{"n_layer": 9, "d_model": 192, "n_kv_head": 3, "activation": "geglu", "tie_embeddings": true, "init": "trunc", "init_std_o": 0.00612, "beta2": 0.95, "grad_clip": 1.0, "schedule": "wsd", "final_lr_fraction": 0.1, "batch_tokens": 32768, "seq_len": 1024, "dataset": "wikipedia_en"}
MLP neurons of a small language model. Each row is named by its layer, matrix (gate and up: input weights; down: output weights) and neuron, and shows model dimensions 80-175. Each number is 128 + 32 x the weight over its row's rms, rounded and kept within 0 to 255. Numbers have three digits each. A neuron's up and down rows have the sign that makes its largest values positive.
After each neuron's rows, "fires after" lists the tokens most often just before its 100 highest values on Wikipedia text that the model never trained on.

L4.gate434:120118087119169096165149090150123077164120125138102164155115085132120145118108104152173116161100179212113154146122194130092106157129116073093160113114113093107076143101115123075120104100170129099062138167147089115130146105156137162142102077180092157084099145138151122101031183139118095100
L4.up434:136150085147144120099086081173161111169037115133159217158182124096114101141185156116137131145132080127180102114106094126136131218101159099142198148094118117140118127105116185133157088157177112130070108107079147141103135141163119131143098130130139151150124136143112073158142115099131129142
L4.down434:077099139132116130134105143096107125074075133133061105144094146115128177148139139156051126149112176116116120091094131121122145116152116123136135090071146064095181135120093136141126178137178125077085123173103086148105168150159117125099163125117126131099150210156122153071109163186088123089
fires after: "\n", "T", "D", "A"

L6.gate49:169114141128079144169117076115106122096191121116179155146137146117129164100135127154102144110095080138127092138105137172159106120098187164127131095116146127121109178129094114102099178178125150096075125104140171154101068153104104132143101116143126176134127106132118120099130085104099107144
L6.up49:160114130125118110123133137107135050127105058073161106116175068122123198139060111071106171104092138151141112111075100129164127158073141172059105145166102131063140132171157164102137100129076159059111187124149146105150123100125090149155068143176139148177138121158111117107105115160116103110
L6.down49:208131118157151137093133074076106126112119097138118155052151174135112139104074110173098129128133138153179106081110146092096185113133167157075088201145130159159160079108120152153121120122126168123085109131179134151099137125092157111137074089179106110131110127120076104123073180125136087192
fires after: " t", " the", "-", " T", " p", "y"

L6.gate48:151122137150102127120128156115118153054148162142230080155133133097163125134151134127084163144180151133083087161098155087162142153133184126143128142089139119093208089040176106167081149158131106149122128110079100164146082108126168165136140087110101105137064131175095105125158084077108114122
L6.up48:167170101112146093105117123093141123166168100087125080119133139093152152080122148155151098088164159146094158135195118218085097139144168057071107126174114134073182152159107159118122066157120110158125152116110184151097125130106154132128086015057102121068101117151178129180152108127148126067
L6.down48:200082107116135088128117108084164108147189116134161123146058203153130126152111125142141124144131172135115120157122135106098102053141102115143116086115157148142071137128150147141062186126180169131152098156108102053180175142151087133093102165103138084073101101091117105124132125150169096150
fires after: " on", "|", " |", ":", "\n", "On"

L4.gate3:194125078135140110131143161177145097147129123116075122122162079118085091125098094122156109152104174188116114167090128145127110144103163114150144107143139137047118163115086146138081157080161087110151160178097146202131088164139137151105154124116135139157178178147110181106091169098163170182
L4.up3:180160124116139173075096130146167161118142168141174166159180128111121110160156169094173097106129190148067097168163096186112106086186168197114152179068129142123164076109159097084118099190091117160108113082131111170178157142152155085114124133167141106128104106141098161106083135133105125128
L4.down3:087089125108136117100111154075092109092123114121121124166150122161114084153112135153080129130179161151160170164147107080129156124084087112153119109140183180066060117081122154093065138149057170147087127118153109141131120152107106141108127150170086187121117138124117101161109148124134110062
fires after: ".", " tr", " pr", "ales", "x"

L6.gate521:123181157145124122160164100129118096092167108096127124106147116156111156122104113120227142103138117170134188125136169178137129141134121131104107096089138191124115136094144122126194083075117152138155124076151095144108129111157106153102105081174144127181150107155034134140156175049183064092
L6.up521:140153094126157142153163058134160142089140143162099160073181137123066176133108189144114066102112114114161151124144067133149112130102116131148122160137060130117132152181165213164168115132140163119115158064159169090082120131089175146152110077094125127140152100088174158126103139126151099114
L6.down521:143140102135170112176086087159146103133126190068114096143183140070109122103097165148095101148152107079128138148136158126189100125111121080092073137121175153150140068057152147119102117056136144136119080114158134150100106162149099127132131129086060122150120147092107146117130120094148181129
fires after: " W", " M", " m", " R", "°", " D"

L4.gate648:161172137122159144128150153127070136072137142112071161140121060151096178086110124193146059111148130120134148195093124137089170100100150160154117168134165088117065168145141181071114145076164159139133161177103160150111054104125094160140127133129125131111150180094159117100117083105154118151
L4.up648:153113156136177105190085186138110190100103138095073134106141168133090177198081057081103115133125144106145137098132085066056117141137059138171138112179158165148127130114126165157075130141066121127128170145172145142158065132204074144076123150075176074135123106107108124113187100143146067171
L4.down648:095098120124073206030193053182114109106136133120101104168116097190153065104143145105104098122097146148083130136161104135128111150092175085151118144089124114128107098136136130048111136171145144115154064105084093090110154108130173132091129150176096115162161097122156111105122071114084115137
fires after: "\n", "-", " "

L4.gate396:152142162101144141148165097134059097097088068119122147165133118110149125146106177142105065173165132143164151075088169100139105171140130161120178126139111108169169128110116119096136070149124126086081156143158116148091099154140178128119143158160170123087132157094158111124103170106139134045
L4.up396:082193149176200135103155095155169136118162086122079101124124149114118174129131130120128189151126138119111130110200099175104134223098120108163110133060146142166142067167087142187130139170142099130103094045085168112132119175112122109154083136100121089051142122099127111169153137163101097147
L4.down396:183200116116165120122081136157145091116104127138112132201151114072132118149158108138098100129136138168220108113109147164128096096159164139111135189116106131060141119135084136135094067099125166084107120135133166070062212121118169102138134180133131159124132138057133159128092113086138162084
fires after: " |", " on", "-", "|", ":"

L4.gate448:113111128136135121171108154121140166117160164143167066113210111121200141146143106102141097107137102145113114144095136081136052163124157172158119150127120143107116126139167135149142145165125183090120148084138105128185071146079176138137166146134079084098096115137140135057104098122137154128
L4.up448:140144125099134131160144159208095131141109118188131135123154124136106170092106042122086133095163148141155065169138099096116101136096099156111194122098165192132204090146103098107148142140167162142124177089109079088172115107112123115153124066121116117152096085116100122105105118108110133096
L4.down448:128126102126197129074084094165098090179126094101134131106113103178174130106080170142148115116160097116165154117109160067105108154141122156138103121129053151160121118137161118123115124112130119168090125149116101090114091143102169169131115146063117128171136082178159142137148198072117153154
fires after: " C", " ", "C", " c", " V", "el"

L4.gate753:137174214171166139146172091149128149104184145149071190116130110111128129117079133111180115094125090115115106094100078125134153134107155113142153104134140113147102069184155115149092137153113130093111162132053121117171100136166150147097107162071155165104088095150096110108101099164146119111
L4.up753:137083093122084078091130192141135142125142089138081122123115173192156117159091125108069108117095139166136106196096102114158142176183098139176130176148120179094088120176114191091105108157143160101107140113157102169118119088100155096158156118074190122122149118143154132133106093134158167087
L4.down753:139082160123158185162130094126119115105132146135103202133088175129112114109124144138187134176119173122156112123055192130126139110163124131118156134099180175143110090131158157145072111100169136145140123155110136124116176134133165098140082077129106082105122054104153092119140142165151104102
fires after: "\n", "\n ", "}"

L6.gate90:114137143124158122087123104110130075121134086063080141061165135119083104103167085108079165130155093171129151161183168163083171097081183126183108105083102103183153077089110143091122115102122118178128127146123093099097101140096121135159145150095103126164110108093126080172086139101161083115
L6.up90:112089077136140119161164116149139155108170133135148101152127114150091128118062100154129122157102169193135146161152051110112126178068159108113125117130134121133167147107159110191080188117109175113101155169136152189124095163100116125063127163200082122121134080137101092115114121127170122141
L6.down90:116080091158169130125126107125168104087148125136090127114141085109167156153092135109134180097167132148186109086164180122113149075168124075112086135095118154068150107077086116149124126221143144127116103092159110082183153115138080090153054142112108156144114161151160091171109209126118165190
fires after: " G", " M", " W", " Car", "A", "°"

L4.gate708:125141121117099170156097164143080214098141107093123130190128028115107229092141075128117134146188133130138093106131137104118108139097136149155194126170168128124089169099153147120123152141126097170116128186172171184138127160107169232095137186166169141101104154108137146130086171125169142114
L4.up708:180073142170166186138180141120154129124097156141091137139161089115146128139095103091165140115124168120114185114171080139111112098068239109167166107141150091075075117145174123103089108163093103108132083114061115154153108145142172146143153100109192122090150176110097086095128191138105116072
L4.down708:096153124074112148134121147133123135114155119148113148125107167159159127072167156140045158110124108148196126098107128138161182150086037117131121115143066129136152134096119127096145163115118154122115157111143130132132189127148103063070162126139108128144133155175143162126138085103117118183
fires after: " |", "|", " M", "-"

L4.gate373:196094153149147133114098172148111152107099144087153119107112118174156120141099161126092113145118137144085147120124074091111118148112123127130124175075178139049154155160119136123089124119097127116097093178147154199116139139144138162117124101089132134142124113067161148103084038060156139158
L4.up373:127201103157077083180091126080105166144136154136144136170202124154176049147126114155112123168127183053097134121105129159142085082148153115099117082189130104109111139150154109088113130140135090091110081147133075112098118119179196117171169079148137123021166173129142156061120136152153159156
L4.down373:174163160071172108141177150107105138088124104119107102116154198150138135131154144147084069170067107180136128136193139117130175180054148097154168122071171176191156186110125156083124113112138110180126106133133123157165159185149125137171114169143177158157096134086132118163113134177192130146
fires after: " |", ":", " $", " 4", " of"

L4.gate208:113121110095107099140127175086127106121086117131189121170195096174101178102159154115151117201126083166063166118087182132143135098123108155080150095124122145081104109073148137165080113165154132108132156207154136087134129103120110068130099180188114153135119210164073146147081130136083137108
L4.up208:184130098125128133164165101126138096121132144168210078174105162084121073073150133159106143068080183124151141146117123145164084127121118119124153133151159110092155152166131178131144115106203073155206120157136115148136113142099099150138112139133143208117127094154135092067094072097175179154
L4.down208:120114168181171133105066133171156136110155109145140157137139103116106116186125113098074123107112132089148067151182163135183172129128123123171124216123111185137103136154102183133126117112119085132063059123108163110102123094061169090178137137131104107136112090100134125115167152124140158126
fires after: " t", " T", "°", " att", " c"

L6.gate399:165196124111097061122086102163164144149201193143151128065175080137085132097128093181124141115153113135079160119134135089103122093123159205104092107135152100142108143123119118117140115130148115061202148094125050123099107181098152137115122169156123110125150106151144070095115105160118146118
L6.up399:123158151116090151069134067153085102119119127158132215121131127174127109193104155138148190111157134108133059150099166097183139126088117148143095083084185152159089136134101045110125120156110133152165103106116126153177131137128195155068079144123038080127092150068088109113127118117097144109
L6.down399:116166154118103132130138119182118096136173178071143141165130137158156170154088145143148106177110074074118123145094088152151161120128105116149153160078107108096129105152160099074115109131147145170066130121127173084089130077137166052127146119072133111049148139090146129143123104140091133118
fires after: " C", "%", " c", "ab", " camp", "c"

L4.gate695:167153126170084138113147128154110127071048113141176157155141116103123140074155108148142129113088055139133122103139151166116123092086100101117110103087145105048174135110109143133136146197097153114104113144084109160122079178143112090109152138139153086081142165150109072085140171099143086084
L4.up695:121133069103105109086144130126145141108095095140155167135136096175101131110159164073139089130129164111117179167060180077106152124146104186083155126139170109072112090147144154074137124131149144086089149127115133099211122123159114097163122137108170159145148118148110129146061139146162084120
L4.down695:151155170152042113127137124132097147125173157149117125080144160124106054135107078133122114116102137153145134105123159125148079096085102113199115091117091133109146186163028153142148135099086105094110104146156158098066077109152129123140157144068075169144137159104167178092184135123124082121
fires after: " ", " t", " T", "\n"

L4.gate307:107109108129144127136093171145099199120114162121169149153111127122091119063186180106094165099131145141082131116097092094171142113069108112112107139138176159162137095131180183119122085129092110068181149091142116187109137088083167136186163118150103119165097168156152050160125103119192022171
L4.up307:098157139113110145156099072102145178171168125102145123156144111114112145170156190076141177158088100130164110047117112190155148143117158102159181187103136140115091146117172081162149160165156136155163176131151139125066123131058144145146122143091148124177116138143081147145156176162137104105
L4.down307:108155103147119160133168065147157100100088150165116139130117096114113152151084117137176140118135125174115097118165146083073109131136119104133138070117117112077149139119094147139107134181188059104089116159091098121115255131149165085139119079164106158126187117122121140138114146089101181162
fires after: " He", " It", " he", " was", " served", " is"

L4.gate530:147135138119093131172110119188088101070120106074171137116117116100117090122132125122091097145122026147120156080102126066078152095145154124070128111172067112163174076091168146134099092142060137115162124075105112136109111102123128183211114171148151129102126171111141141126087128124144161134
L4.up530:114102169114143071131126136169121097148105098099128114130140141121138096064155107135146176133159108109109054075155050069098158094199112106113139120105164137079116143138166106148113156154135098096137081104157124196123133121132137171125111142091119079125137090102150137079127152126149114186
L4.down530:108187114109108151145103125136128083094130174202130143148147142090123155174069130109084095081135136139157103133098162191199154122080125131143138197115109130153144138157108177160101160083160167161161106145118134116126162140113130095071165079138134128107160106101145155136163117106148102151
fires after: " charac", " Ang", " educ", " c", " football", "ig"

L6.gate350:137158132126103123115116139155139137142108106116112113164155133137163170098039069100119169175137147113106110101101123140091108150087109138086171104110117087160072117150119166097109136125111102104110089105090132192123000127111131147089077143075154144124090140166120169110147086135113100178
L6.up350:145099172208181127106144120134175126143123138154124157164172148094112109081140130097163200123131151122122092080131093144116123116125133176134101159087103112078081035127091152156112134149128114205096103145049136196165208119176150131131101158147184177138101118113148154147142065107094121127
L6.down350:109173118132116151118118140151143134162150077123131116117126110117195114103074103121127144115127119083099132144139121101142141111126144135102124096158077094194107141139142117140135129125145140153096115130160125107090000112137121139103137138128129126124063144163141130142102099125121155143
fires after: " the", " a", "'s", " his", "ic"

L6.gate32:114111145146111122187119201046128159110103115109103144113150108071141208119117122121135094142141138104140171112115188104085154211108124141177164061149147142082120097171144127153102172118157176184111105199113143103155122102116131140116131134139161183176062119074149165089089106123208121136
L6.up32:185163156150205111158108135105082093170186114117097135177058160149127139175182131165173117123134131146068148142081157173108092167172098205088116130133146190123109096143172142157149113156121118102137121092209114197185127167097106135122135093132209136080104124105144096138147131187126153115
L6.down32:084132111097089178095151126154091140123130161163109162209148198118103149141154131111128079139127143137115106087141130101132137115140110137255187093129156124137077066110146132095089123106115111164128112204084128118144211097119114164097127046147143163148115122127094112148088132130127081151
fires after: "\n", "it", " of"